Weights of a small transformer language model: LayerNorm before each block.
MLP neurons of a small language model. Each row is named by its layer, matrix (up: input weights) and neuron, and shows model dimensions 0-191. Each number is 128 + 32 x the weight over its row's rms, rounded and kept within 0 to 255. Numbers have three digits each.
After each neuron's rows, "fires on" lists the tokens most often at its 100 highest values on Wikipedia text that the model never trained on.

L8.up204:117197133097111100056136140171160148090144122151140141110136116107116105144112082087171090123119062089201098101126175153118114151172127090171114127112145099139136128164131142119049129196156140133097152128164080120122144169101152088220117130104120137122138131112083191181189117148121115088105181096170117099094105149119106178136158100149173088170052147132128126144103116128154117105137155103140110092188148109178173148125128183098138121106121122167103092143223125123071098118137108066114145151108101067121170106160155125187152150149167093096197087096056073121188146139094104122
fires on: "ed", " used", "d", " buried", "r", "or"

L3.up666:134128182125173167109139094119166099101068082137157086058166158097055182070131093143166161118142162182174141099110143165168132183171130097168118166162171098166074117175084070140177119207119113147109108145118067112151114141122135104142127130119169120142048107123150126125113168125115150144161144110036126151193102139137106130150110113063145116123124176168157123127136088127165074139146172137128094139099163099216025099103129119129098058128133070142085112155115168113132095169121133128102132175120202136118085137118110105131157139119113148149115142088129133112093102167055137147
fires on: " and", ",", "ba", "able", "ric", " –"

L7.up465:118161087119141143150162120106093130122107093111122162105154149153112162080159130103197103106150115087141140136096140107145114103104127093102048152094129147137166131098093230138132139069159188121121145122118076068120130123130153142159119120139137154127120138118166140123162156170112131124154134141188091097091136140138059086097091124176205078094160098131130134113161163159087153060168106152162101129165126132112102188139138128118120084166119121134167211168088146201125164097060152122104124119092113070065139133091117118112153101132165098095133185189178122178073119104127138174
fires on: "id", "w", "tro", "S", "P", "s"

L2.up48:197101108099155163149136066111091138138077138122143130130089151078125113098111079101127149176185134144106064141134122133129112112123137128106117091118131148105122093117128180139169092125128166111112101172177119099153151149141121155191129099174118140150173177050105175134124171157082124130150206157213076100147101190125069155118134045139129118122145141108139130111142107174166106144157103162133138128120210076151110109139126041097164146129222107120140073160138162142178097090144142100090124125116097162121160099098128080121141125112163158099068103122107116168103152121116158120
fires on: " B", "th", "B", "\n", " The", " Ma"

L3.up405:192157185102110149135159206175159151133115146089140107156084140119143160150118108134129132094105114098185135032071198119091144130093149136040123169165106161185122152113111167139095132085117174186115123083132128132101126092096152191119148111096223172148124118074171124145152243130148130103110150107151109129137132156135095137121105154131110123144095178131130174065139138110135132096117087089081135177125163103025142139110132091117172089137079118139143121114180146090115116082142106139147105181160127104105133107174127109141119081084054102127106118083154095123118080144146101101
fires on: ",", " when", " When", " if", " that", "0"

L3.up867:129158135154152170110087183117123109169191150145114141103070124134109098132173134125156183147149176122122145091100113144064112073151105133061082126157109123145114107109190104081095160113152125174217073071216189146151033142155115146160068095130127102098116129114146099155134137153176169097092145065104172148091188163130114135145150160131142099140143150051079115059139112141128103168147108077070140110102149099101117124153098126077160053091092104100121157112157157058116103075086076128102158171140124171118146142131117111130060126143172137145127119076173148137091138129131115109
fires on: ",", "ed", " that", " said", " known"

L2.up93:144110153133103107176154123136076106142211128132142113053148108162128142139177150147112165107159171162119201121100122138136101056145119156105133161121130117138155121112151115086149111199119048133165114122125124154166141141138094125129148092171177142144131094146129095141160130178104108155105196139109110109099101140133107103177148117158080114136140075074138158093086121120078114086193154099096138089186163086138051151140145124143152179090122039115133074212147137119129146131065094114099128134115141152102126091138129136097119098156131129129042109139106168121147153149091155182
fires on: " F", " f"

L5.up325:131087158064107159155153107086116187186091057121132069097118151173155156131094176065124147120162148102131113093092165158135121107143126105177075176088148153110110140093089128179127104082146079173094189121096142060146080135126107140170130138164111102140145170125145163092140093112162126113178141179119126146129155090093075101127121131108101163097147157217128179167079125121139150138158114112136107128127142145130126081149131155123124173126107133086198108069148128168163174166134079053102172166142150091141207104094156110186110129135119137151136119143074106102097044146145129148
fires on: "s", "0"

L7.up480:124113085064155084177122109113119152116086160123133150054106090104121110083152143090176163105119155113131113136055158137086121114152127091169135118174171219179092126153159128081134104096143114201161176164137120115154120128130130143157129118103153110177079091096123129153193149103140156151127142154105096102190140075110163080065112133122136153171130144164153086117160152119104123177176059112155142112095126119154085124098108139125099094119125136120137206105130062090164097129157108152193154116142135155114143102162137144139094170139172058104123099179131109169146167152121158133
fires on: "s", "0", "m", "no"

L2.up325:149152163162161143177137038191142158126099125044077114169112144051148074141104158127137098092149196149057128173161081112106129147138130168086093069049097118074131081064169152118123146167053132164123088176138190167081169109168152097114066153128156074177122106077175148072107098108145147097132179082163125126162175070128162141118117147078135097145120120114157168139132128099100142114151156178108171175167183144139093147057119082125151119128094126143142170149166137130134151126134144117161111121155154135153131124126155125113100115138099126104145141131098059097147138100135147125
fires on: "ri", "re", "is", "it", "r", "li"

L7.up816:173159113136193111195120126134160118106056112124117122086138194175110127095133179101157160110115152116177086032152109104110168136185144121152178098092172186114117141117107072141136128108102133104161130169102111161156113100158111161079125168066138153150161121096114135189140104123111088093173072102147132127138089085117119175151117104112120154115084163089138168145135131132123161163120130125118116154118112089148165127112148145107132132148163087164157101154114039060132143128159122096116148101119197099140100105106121109122116095151108125127111193169109149071139170155117093169
fires on: " and", " /", " ", "-", "0", " having"

L5.up175:110182134121117083149177070114176142124094094133124136189137163132106158099095136155159132127124071101139126153102138115166150156093154123125138117102125138178116066122133157150064106100121166165146100194133114106131109149097130093134148115100084108172112157125118121119086102123113138080105085177121137139163077136121152138077151053084142111107066158071135096114087054062137141134184131181145141149133198139167114173171153141154159179144168104081198156115177053159142198144124141070112146106183083088103184166182101131056129147099115139142149149146112140170166130123161089121
fires on: " to", " |", "P", " at", "-", ":"

L7.up452:120132078080114130169121115081081235127137136131143072108136171099126089078099100087160123112113147098094109133164125126116130147127187151166096127126135115147128125115153158116135122100063171128123134144115187151124151095150113154088192128177045103103145106120138164116130119138152148113064092102154141069119099112107166146161155133182144173182157132160124116144184120159092155165123093080195134134112123183202108118172153127061112148154076154083121183133098038160142178175123174112133099110132122054092130141139098062153167129137174191088158090128146100130090141143129135146
fires on: " ", "ac", "un", "-", "ay", "ad"

L8.up788:138131071121164117132093114122127101111128175130137089103073099083130161120101157099104116116137146150155179084164172093144166192151094109112119131129173136103145142081186079135138136046189107141162147087115234119159124126114142178077116111123120124128171127173093166117101171103140170132133170088127156192117118131115046084105107139114127112116095153173116072127132189101094105125154127096139174156113144104077146123129142130099139129131142098094156191135124054184135167104178123111162148136156127190148150182137155095139180101049077120141135159091080106105052110130184169106
fires on: "es", " of", "s", "N", "on"

L5.up492:052095138126108193107134167154130129152112078142121111102121113131157121172115090143119131093154140043124108142146153117094141112121137077098133154109112183136155158106133158082113098100117139168053170110173168104112147123188099099138122094176057115167131085153119221095105151125096117159099128094117136117128139122137135157176104164135171108154200106114144163122137157089027160136101141125148146118108137156166122131157145103109165106169159107120117151117096160182096108123147093089182107141174134075152140128164098104115153141175101163165137133168080121097170139126091141123
fires on: "s", "d", "0", "th", "1", "f"

L3.up344:126131132159136118156135084103126152141097035094159157112172120179118097143066179164127162187128175105083106124138141151156175113147126115144170125164149151171141149114113119121171086178122083055107118190171154150138104143161123109111102055153152159149124159061117149213118063144104109078068165170069154135084199142122088112149176126137084073118138126153121123139093136162160124109085120122143079141193166099085087123128148136106113153152151143164159133165143145078198132059097097083073145097125133144123166109127124113178118157157087118155118096140119137080119139096088131138
fires on: " F", "h", "f", " Apps", " f", "if"

L7.up442:160123060103089091137119105098112185141171100160141163125080127123146111158111152154177117116117139109158184087128152167131186091107062073125137126092131134124145146154129123107141161200116135092147163098164039088120105080130144130062091110109075120091116191131131158108122130134100101135152088163156133163068161096128100169142153135079101161169070185097130127065123170122090117137187138110171116095097115188150101139106086107156178081157092123099130125152154109161158134121117138092150093108135130155122134176185122120174175161083143133114116171123179140123139171111152184164
fires on: ",", ":", " of", " in", " and", " for"

L2.up471:104098113184084177175100151159083155159132071116154174143164118085106099133183110158077075172112172092127136148067129081118120134115146113102185166180088102178045153187149175077119121124134143059160144079192135083161106155103126127158087081110122124104160053185071156125134115094135138127153135136121134104178154117143095124166097190157148122162077133168115163147128108171141151105108167163139133154173140087105065137169144175157130148163122151152149100089151098123115136132122184140125193096121105114131128133127131129126100089195101111142104129118065128169148125098057084116
fires on: " Ra", " very", "O", " O", "tra"

L2.up84:142104144071155119119094122100118126166192119170096127117176146073171121176126071109131138118177120090109115107116107108066091081090131138071025132077147164161136195107205145148116125091148154131137108112092176125174080113182127129057106123129156142131148095097136097154154096116118180162100107113121124128150120132150116119090128118146151159175164163099123167066164178175135103165129110195070128128089124122137099192154100102168153120162153115103089141126189163088146126145147103154178123154152122179109147152210158115099110131106090095112132091089138108072056120113143128125
fires on: ",", " is", " that", "es"

L5.up59:152170127076150174097120077124128124078156119121106150115143211131111145102133107130176152144119191159139137126105115090147147092167125158144124180097132174072078113133144131205167187116132102151101129137193115098094071129086160132161120203142134144109160133113221194073167144153162128128114148095144107055164116052080120117127088113030082131115194158125123150118176115145126115129168135124126126140103132133160146078152098188170125136115188166066147079100155132090139150105127087087151138120094139121165117119107140107129193094079136111089125106148120109083124115204159109064
fires on: "s", "M", "0", " the"

L8.up49:118081123118138127126130135056099157148102102150132137086053086118143135153130156110122163221126113164025146147158128112098098098149150099099108113161125134183164107126136152115126148126134086136114120135152150130170186125075082144137113099161121177159160069153145083112147091082182157167123142137156193143112117096115154124130114132081123095131147142170129087134116127138115164172178112145126093155165127067131118144163129171156049112064133106207147139100158033138132095123125102071157132148101148150166116078101180139133120159125090066157104110098136142163145154205103116163
fires on: "s", "'", " Men"

L8.up594:092120140137081132125134132177129147107082096070147136113064086137120116131104155117144133122138094132135220170151131113143142117084110187157198198153213164154104077145146097099077166093118146091071121154153114117139157168059153104107114111150121104150108111140105143107144118147167143149132121177090168134107100104123126113083137141149117049170227093121136107117145152124139147137172081145115158125188128114189148104141144130154123136092108098160145132144121070130088125093138036148133159178160158113136137104145145101122107150106107138255116125163094104124093201142127190114
fires on: "s", "ent", "2", "al", " its", "ing"

L7.up561:068122146143089114133146105130119134163131123151131103114070157137134088160123176167153136126082126148154119091137185101107126150164136083123134150150127131037113145097134046186147128152123107145129151070152112113137107076163158098149125147141114142112139171154142116081146139069085198153108064137167151138137119108080053087197135117160158159140071069088172142145062085076170173139118165111107114104109134185141143141109125131149142125130205104099087118175173110090056107148134092133138158096170101155174135100133146103099164147102111141157151131104196159148111185139123115144
fires on: " in", ",", " on", "d", "y", " from"

L3.up332:173131080048192120098124196192128145114148130169099155160096099121102056147132138077144133121129110113123158096084092121027124090156150124026107124158066139152088134103191129122125142147164156163196145122151139164152144145123154191118107147065138120110110182121093093140102151148161154133143096038108126145133118095127110183145124123132157121205100090094106189114155093129118113129110143090113104132096096149128145186129135085121147093108143087158152145170136110126180162061125047155098199131111138145160152136164123132105139123124135124170153112033132125109111145143126167106
fires on: ",", " called", " that", "pe", " Bo"

L5.up769:147116139110141106137138094178182173158072120085140119140113077120115161111092175165091128137139222135126078055183136094166125089139087108081043124120122112149108149135092192088133164120152148098079087149160128175163134154084100175145088113131195130122140107147143128204084185163125134159180135150142116117112109101131123117084060169139113102130165116050131135111100140102102137096110116118142168189121140146099117072115110124119067089136137121125170143083174135084110139120144164153090139130148129161151189125175135138089162091106185123117125157108148121115125104163146133081
fires on: "s", "c", "k", "z", "ing"

L8.up610:060111111172132121124106074097124157138125095142035144127113107127084066164124172108131140143166154146089066111111224218102120072160147097149116201105164172130128199159122164168084119119093150131109158136189189121168100171116103111100135110161157157089103085095142142105110115115097123119171112140114118151152122100127129148128124121116103110148108139135146133129157149167080048133137152121165148090127145094170157089104166152143111094099160160122126140098167181150114177122145115126079078140158121123101089170134136159142185146144122158169104114104084167136159164100149105141
fires on: " ", "s", "1", "2", "0"

L2.up166:116109169090183078092106203098169136144152122137122083081120098123139128136162183097124153096161137188112137131100122174175145081136156142114101146097113130090115119171099118154135104084141160118100116167109072113120130207122137105128138163112151096110121143198123121122148108153149150122199200104103169088108064082159121138107146109133134107135094158092178145160115095157124208126130170176113103162148129146138158122175114107104111236105141126148071173147111114218148156110129102092107176141140111119069108152173158146108118114144087156123127072110094114088078126136130182122
fires on: ".", " c", "nc", "c"

L5.up750:064140091132142157102139096197116106117059119097125141109161171150113142139143115151143140108119139190163110133129150159154138111126071118180129098136161104156106170184165141144090157142083168101107104208186112090126126138158133059152136142096108153044134093166123104150148164086125130152109110104108167105100116103174119082151158184110094036133143111103166057183127112112122096128098169144223112171139094127093162082074148243133151140165158091081121174102137143121119095142134093124139144123075065115085155068123128141113126191163188127153164122103111154125127146140106113174
fires on: "e", "ed", "d", "ho"

L3.up576:137155119045091099119122171107085148134094085123132134195132109111134103125081178087177123161144100137145193129098101110144109129146124119165119174130117132191123136081119129086089134156100106128179109146122153084118104127097173126106125136145108207123141145148110094130159092117141116149144106112126088138120151117095085139194148147142174111160133076138148135160146160104106160092149124119138072033124160126185116146090138176147110108090061134124167100135117090129190106106146115126178131110166125059132130105126105123156090132177126105143143162115136215162135121153125067062
fires on: " while", " Robert", " While", " =", "1"

L5.up704:098108117083136118140121069105138031168103105098171111106180119173083193125154126095180109166104132154140119162091152091118136105182113148089138164184148151113165138131161148113131158103123084127195129145199161157162071132073103111123088071115112102126112077118145152118154136106158131105129140143157160145115044152121174128178087097150105163094089122181116142139072122105104168149135130145112163147129126111169119145123077106117063095136089196119096170139133055136111147109077151135145094092132227120152124176110117139122149153123094158051146103109159059147161176172100161141
fires on: "s", "ers", "rs", "cre", "men"

L3.up182:161131149108120114096118168146119118124114149152109121104088134130028097193128148063112127198131157133111163123105161122102146157166067118134113133111108202133122107133171115098126142144159197173103107125127115139153140093120078075132149098151219122134136107073086111171120179100122101168090122123108150128146125121141145131171188120102146095170113142133144178093104178160144096138155052133142133118128115097128061137151133106160155129174134108127135118115145159089135142143106104115106178083131138140098133208180133100116094142109119126170150168103127123163154139080145076117
fires on: " a", ",", " different", " that", "ant"

L7.up95:164123085101113152142147124102135169082164170169142179124060145144117157067123150083120133181187147119187074065083139076109072106117194127165102111103134152161133143127108118126162129183080140119106081150108067127131140121140180128109153139102098162129110134139086150142112088158152164116131162100092090081147138118141126112066119138116177097216162099183129135111117151177079169139212136152111127122119119179144072198123140088113132116102147135119132150140068150093103191121147210110152044157110117108114090126075135118152184167119143108074082101127135128145110163134082146096
fires on: "\n", " of", " the", "th", "7", "our"

L5.up288:076163149118146143179181102148099148125104097172060109119105168136190146122118152133117139127155145094109107106144136097177113129125108079108102127099078135070100151131080130179149135099143124193148132172168109172133064100088145148134120130109195114122129122124104086155118067166093104104112141103104159204163112116118150119136126129138161099139156113127095097124112113168150175089144090109104176140115156149152152049132080173110140130181127101116198135130105149144102138126176137167046165083066008177127134145118146138098179094126131111125158141094141150120133113111106141180
fires on: "s", "en", "ing", " of", "ad", "ar"

L8.up173:148155156190147100167121139161083119100118094090143126117112080137103114121114140142083143107107151131131143151131081149150113146127105135116133106155126112211164144103092191027104204063147160148075135136115140152168084158119158105088117141099179150176143161131102130144126119101110121136124187134131105137118085167127077096092180124109114111137108129073151128133139143125173129110099069079137090141149088118205199134135134109164175139141129185142160186097119179155163178057170140161166127113182051126123129121112160102127125124155084145183149083110084184128206122135089114122
fires on: " by", ",", "ing", "'", ";", " where"

L2.up741:178153160119082134121114108114137097162150144131142159136116096102061200172111155180151122098157171179136135087067092084133194113107132096164102127120192114149055130124171172079088124145163149209173077126183168139127115130175134116115114144122058105148110114153152174100188077132133077118143121073083175116157083187140120125096111142073143131135125146091155163110140093152115103166159101099108145121068096130133147102086070157149131149151108102137143122116174107193157099133098089070085108109154076125129142138141124101116149114108135178127132066149056116104160110131103112137
fires on: "),", ",", "\",", "):"

L2.up777:162175184100112136098169160108153142137153136169153149107136128108086163111108095135096132081130158153111159169138124113142119102134066118145120068159097147109101151119024154143103114155145152137150160069116119112146122156165097069158061175162168121124131193117165156103102102060143191081090161097129141133212136095153125149139095054153177099209108138147209150168091086139141138174108150096142125154136094143120048115099133128096155068088144103096204135160114133093137104108148120105167150082122147110129090118112125201153091087155134109120059104134097079125212169107112114162
fires on: " and", " or", ","

L2.up222:080197082132080130086155125131148138087103168098190132136118090143137107155123194185146152126163116126118114084179104150123159146135097153099113106168078174117155203192124105105095077154128165150099129097127130173081114113115162044139120144148042182136116158176065080141190119150072207122166170102102160142111159136122126144174113150086114119123131123120098139213107122098123161115146065110165137098131125157113091069067129066156094142141129174139119107131107183167094097106149136149094134140153081067135141137116134114161138139098211114128106124106043126080101148117178131148
fires on: "==", "===", " —", " end", " climate"

L3.up997:149165109145142111134116148025138129140148100112169115034139148094104127092097078126134129117074168191142137175130144118144114165159111143106110127183110180169061110082136138092118089155123099121123137049114151076133078184148118091113179139131108101095212154135202158150072175144090142079121149118098126124145047130086098114069148135118173142154126123155122135126134151174124107112155154122197125137151120091159151121092106140190148136139143082147132180114113145140141154138119086121140141087105124134109168158137162119108123074067162111154150163119085169121086121165128183122
fires on: ")", " I", "es", "s", " information"

L2.up53:142113127136120175122187149163092122150143074136046144146170097054122160137118169089165141126141121141132108155139122147114116157126103151097077140068139179155144165145066158172109128125094137088117114114150153176145147095088140110119106136139145109168107111051098148162213130133117123117084129136073113117182112149111153101129039127088165124129142163153152139113072176131132146099149099139110143096145122103142135103148145169206221114136135070121113125120189091084160138165157132187139151080167148107165136092172150112145102160052102125142097115120122133163132141120088122123
fires on: "ian", "ary", "ie", "my", "ia", " Union"

L7.up517:084131125138119186130115114140124134146129111115137147134237115157132045098123153157132108114117150158124071170126120161153173073157107147081158196122151099151082115132106154111138147155138132168147151167116101093205116112125109069102105139117174117169086118098127139102164089127096173185100181112121115135116125134087102142110090170090120122074148179137145115105188083150100166140118221074135134099106106100134160097141156083141113113138120114102171110149153170111085135159120120093154099068127110125132155152200154156172150130131136064121117087104102129150073158183141120150
fires on: "s", "er", "na", "0"

L2.up1018:147125134147153160164120138111141141100196108137111085113104179139145123195122085146118153134109136063096150145108058115099104049067162105154109078188065101159076190152168112153138094076150126104176108152148151164087159116112153075145122126138178130171141103085117120088100134108185171144128134149133128129152142150118116185140144166069122169122092108103090068118178073154179127101098105129179170197152071164151140094083119135131135099139156117123108147141079188134085115198152134167151177149114145113149093085104116128143181136171185110072066129123201174094106165127130143116
fires on: " re", " votes", " not", " $", " were", " been"

L8.up571:137117122162125138126125177163122117112119107125114118127157107098128109089131155063193083153129136125087108163114195146091108097142143132146070150140129129085176117141134150116155182161129134064090164098173147096132124073090135124116080107135129148144081093116121068122094131161133116189102163131139110113136173136125083134156152123143146104124177132120170139134171203052140134123119153105096094131132176110135086164105137115148177052190092127166090174061108147154083186094135129186099114130147121067168094148096179098132078106140129080075110126107171115104109099106062093203
fires on: " and", " a", "0", "5", " an", " some"

L3.up227:123214166088131119125128085149172106177088105199134113090104080112093187145105115142133154111104144144120118162140136081146164105109062125167135148118163155190140138088092143059123107154097184145076126081153136127197095157067146115177158123151178155161163150089123154154126096136120133122141152064078109134166100117150125128164136052106066137137121113120160103118067114146196143169130138149113115144089105120225091117049120116156131112105172093140115115138097076135140123146137120110107126064130034129067114118129123243091148120110116119120154140167091090087128112114105089135
fires on: ",", " and"

L5.up116:115111148133124112108152123171102110120093144153111169087077073150096147161141160107161134140106150145155095160153094141094107121182095128148155089109168140147105157116120117108154114131077148111116132148127131141072110119113089146147133104142065125128118133108110158071091174101078165217119128160164105121132133122109111109092132082113105125124119111151130181145109179118088135115149126234086171156117140160090127144126155125191176112137184157182121094024139121164107115068123156119095167169134099155132124204111091148177143109207057147144083121116088117169142139092149132129
fires on: " round", "lip", "tt", "ak", " Field", "pin"

L5.up648:107143157125146118152163108145120196096081140130137082122069129108135063098097147073085066123159144095086121075112113136126112157138112148170123087156093149109127147185129107104142082082143167209176169177146099185141118118090159154155144129110152105127120160087099107098113142122132141072154069130110098163149147112091135139166087115091126102121172105109158151146091145061209088139102103117196109174149171161147125126096115143130152130135124181104141229130062144094164156100132098107060133160104109093179161128130128135123121147129156117101076187122132115128169145167066131136
fires on: "s", "ing", "-", "t"

L7.up772:170089138148136103164154146126106055117086115081141109117189103110177132153066176130102134077146091044116140199133086130151147138115115115116130075080163101165107107200070156148191116120098129112117157108186095148190087140125124132142155154133139176122126166131143151106104124134145113153147147160137145146084087194116115070123150163142134079196133117125152150136149176151115109129133117138115106122124112117159149123132128123141115089141104171149042143178101068116132153082166121091081101198139140176103145161078121113146202088203092166078152076144114100095184055137151075148
fires on: " |", ".", ";", ","

L3.up131:180141080151107163160151143184108113135150088117129145186125164135134120169173118174116121106152084139126115127178144118103122117100102089174136125132126081164097182103202107087157076024145116114167153113134130093129119144115156133137189078140083154137085094082156137161148103103043158201154125138139145165139160092098098141137084116138126166169157112202179155177148122122122171132108138166131154083163159092133162119072093161130090135140151147102137149095129116132179121065112134136121062129102158142146078126098123126161162105155096084127144136067037107132134115156124169110
fires on: "o", "so", " very", "os", "O"

L2.up62:095204139132084171101147080131155053153134149081094178072164156146127086125123150174058131137142170156111170096113079130103129121102026124145110068130160144151113155109173141108130129111132135157102071093204126122153135152161134134127108133144127076088147127124147154107156111128107074063130110148160120131098074155087066182113081117128155151136124127154092130189091166114121106093111137135177118149159121130074125116076132046097129071180121145179138186095150185132162102088122157135069138205110131147134139172134117112150138094141150169090130106148104122128099150132116112146
fires on: "\n", ":", " is", " =", " |"

L3.up743:179085126107159122180145212123098085131153104153109153169095138133060114134148195139054141148170070161064135104084132150140089093152099088172069173104134185137089159123147123132125113197145084092115091123155158179130100100123171096117152106168097107092176102163126139153130130136078152193085160095099133166109127152117130206205146121118130070164140061130133168084119081108079139115100121110149139135189136158109106148148113085134156199163130145129174122230108110140116110099095162098135174128161140141138070099159134065145091084116103131135117114156141134098092077117091110166
fires on: "f", " F", " Bla", " Qu", " Fin", " f"

L8.up459:126096055031107141153137139089101156088145133130115160112062158120184098136069163117127122140152118137140107168154081079104104165148159225107028138139160171162128152150160102151117157157146148120182147119182098142161102170122092097138160123123080129108153126152119128158114095157116154094170115086144149155132107140088101173174139051110131115150152115140158096110121052126117060056104167116115123160093115164140133116175121106102105118153158107121130208144106154130139200102110161134173129121069169107080154139101091095128150093102175160132142157135141175108140121140122102160
fires on: " ", "0", "-", "'"

L5.up69:138130178121157096127075195110158150142089081159174162071157139122063144094113124155145135106134070151123149083156099047140185088138110097158138097086076141146117105109155153166107096168148155071149135097141118103178137132170064135125075134169197096124095180128099196147139131174117132143172167167129093097124109141140162119122107122170160168124129108099173141159144088090130093163143068130112105099094153131172089137108192193100176109108163121072158155158145116139144106103147151137158091152179148125146114152133077162148167125120153150125124155103050108103143104123102076173
fires on: " and", " |", " or", ","

L8.up10:156107103176122161149112172113071098153125117121133117097168166111172024069148138134187112193066155135115092147100167189118085163112151112145144136138118122176183113185090156178154102148111098150100082172188178096098131092096127151127163146087129114149136138167124098077093111132186157155156159149075154135097130078148169136167082165122131120158098165115133144164151119149134162173167138061127126091121088174094172135172107104161114125138153154208096118114133081171107118104176104070131133096127137118161109111075153096077115077139134192108107113093097148127140130140104193152
fires on: "P", "s", "hi", "g", " Pi", " W"

L3.up914:125159123134082103103092119171153160121114114078121193120137108169125076108152134129117148171137121091086121064133086130129128123152147161111146143115115180158152098180139127172168154063123158156125124111099142090104071125115140117119142176206068169105153152079112117166132109112099158091136204086139082072166169162160127088167139104119179147112137096133200075095149093081136138094110117161173133123071100117191129128155092038089169147118166109114112088133126141112175133088100126071115094074069133092223139165128128136094143115130182130107115181122154093125107214123155128084
fires on: "==", " ==", "==="

L7.up964:142172081085079103160183155170228117157178132067111171121120089102079157089186120141105103112130138102122108088097202182094110121099153115106174163071186140194141045135142137130163080074171103138118175063149130125101094102139112123151086146167072141142099102148210146145116110126163184109125114143108102152129103119129164165032070112131101134090106124084120175116132151175211080134169100137106173139115108072155082132134151143184123198101135173141150160151145096081155145124119143133126101140200138133115136130159106114099093138166186107174082152149165170126155121142118077162
fires on: " to", "-", " di", "t", "ni", "tri"

L5.up70:081164116125190127099105151155107137150129159088150149177128114167131188207179167163114143151119116163120080116143145147112103143140169052153108136101120098117130082170096101088183108074096125175228165144177131108119037135106106162127107127146128185152109096102064147212122166134113064123132190189047118143132157148121148034076169108116085113125135090102144136152110127122125145113070105161112108201108109095123124134146122129098113111157134099117080110122087135092117105109114117182107124097107171082147152114120139098172146109151129140090135156126123124116119120122105056101
fires on: " re", " as", " to", "As"

L7.up841:151167136136087076113119113138178139157187134184166213145118106163118138166158130123089132173114130130130131141110099092124118151084154123133130118036149116158143101116167079148174072124151115152186129105124129197080113094157165099076152105127098148146088134068188095095143129100165119135153121128084115141137192076160118082084131162091140149118070110151059082110099126159129167110138050087118146169123086163161133154121140135119108130191121120095077127127132137106186151105119083160133133112169152123154095133135083181122148083161064140114102171160157172130126104138164093090
fires on: " re", " to", " as", " not"

L3.up741:125114128132093157145109126129117151178138166146088121152127113113049126115074108116106140125162125137094094061135161105157168188163138080155111077125088112172100160130132146102108138172135117134084066145151139066126122157176140118125140104145090200107083073084151139139097123169097103120139121108121107094128105172143072196087145148080177172097108094047157104220125119158114124169164140117116119136066191112173129176147130100111141020145154130171201144153173201151125111143148152096109088108133128094098094163089097174180168125135161163107117129152077127152110158193110111152
fires on: ",", "\n", " and"

L7.up226:154099085091126150210074128150115173081119073158118136131167161105122105174182094110166132113144091140132154100123129121101164127115116106065106145156150111114129197083120179135127126130093087104089087145123129161099128165111132087131161097185135095150099128142168151136177156139140167078160115172175157117120180123106121100153125115138177090115137165178143087118112186111094171096143101073174088118134089132104103141141124166130101151139128073114146148132101110102170079145166085105141195126080145163120165134146172111072150198121137142097130101123172089124053115090114165118
fires on: ".", "s", "es", "id", "ate"

L3.up804:137130113126137083199183011105140140118130074160149138119153123092083208112091127111193123168123182157144097142096097132111102166120167097175084107134159172177101167129133132133133114146115165125157162173115179139136134173148108096091106159150113132140129142083140195101164090115060110058174167103088108121143090101151134160132110156160143148178094155089130097143139122141112155158164214155139083154081148090224040146110134117099169124135090114102139158184128104069119089154137169088099161050149120131100083121091130130075117131174133124100095126131099108092172147122141091129
fires on: ",", "-"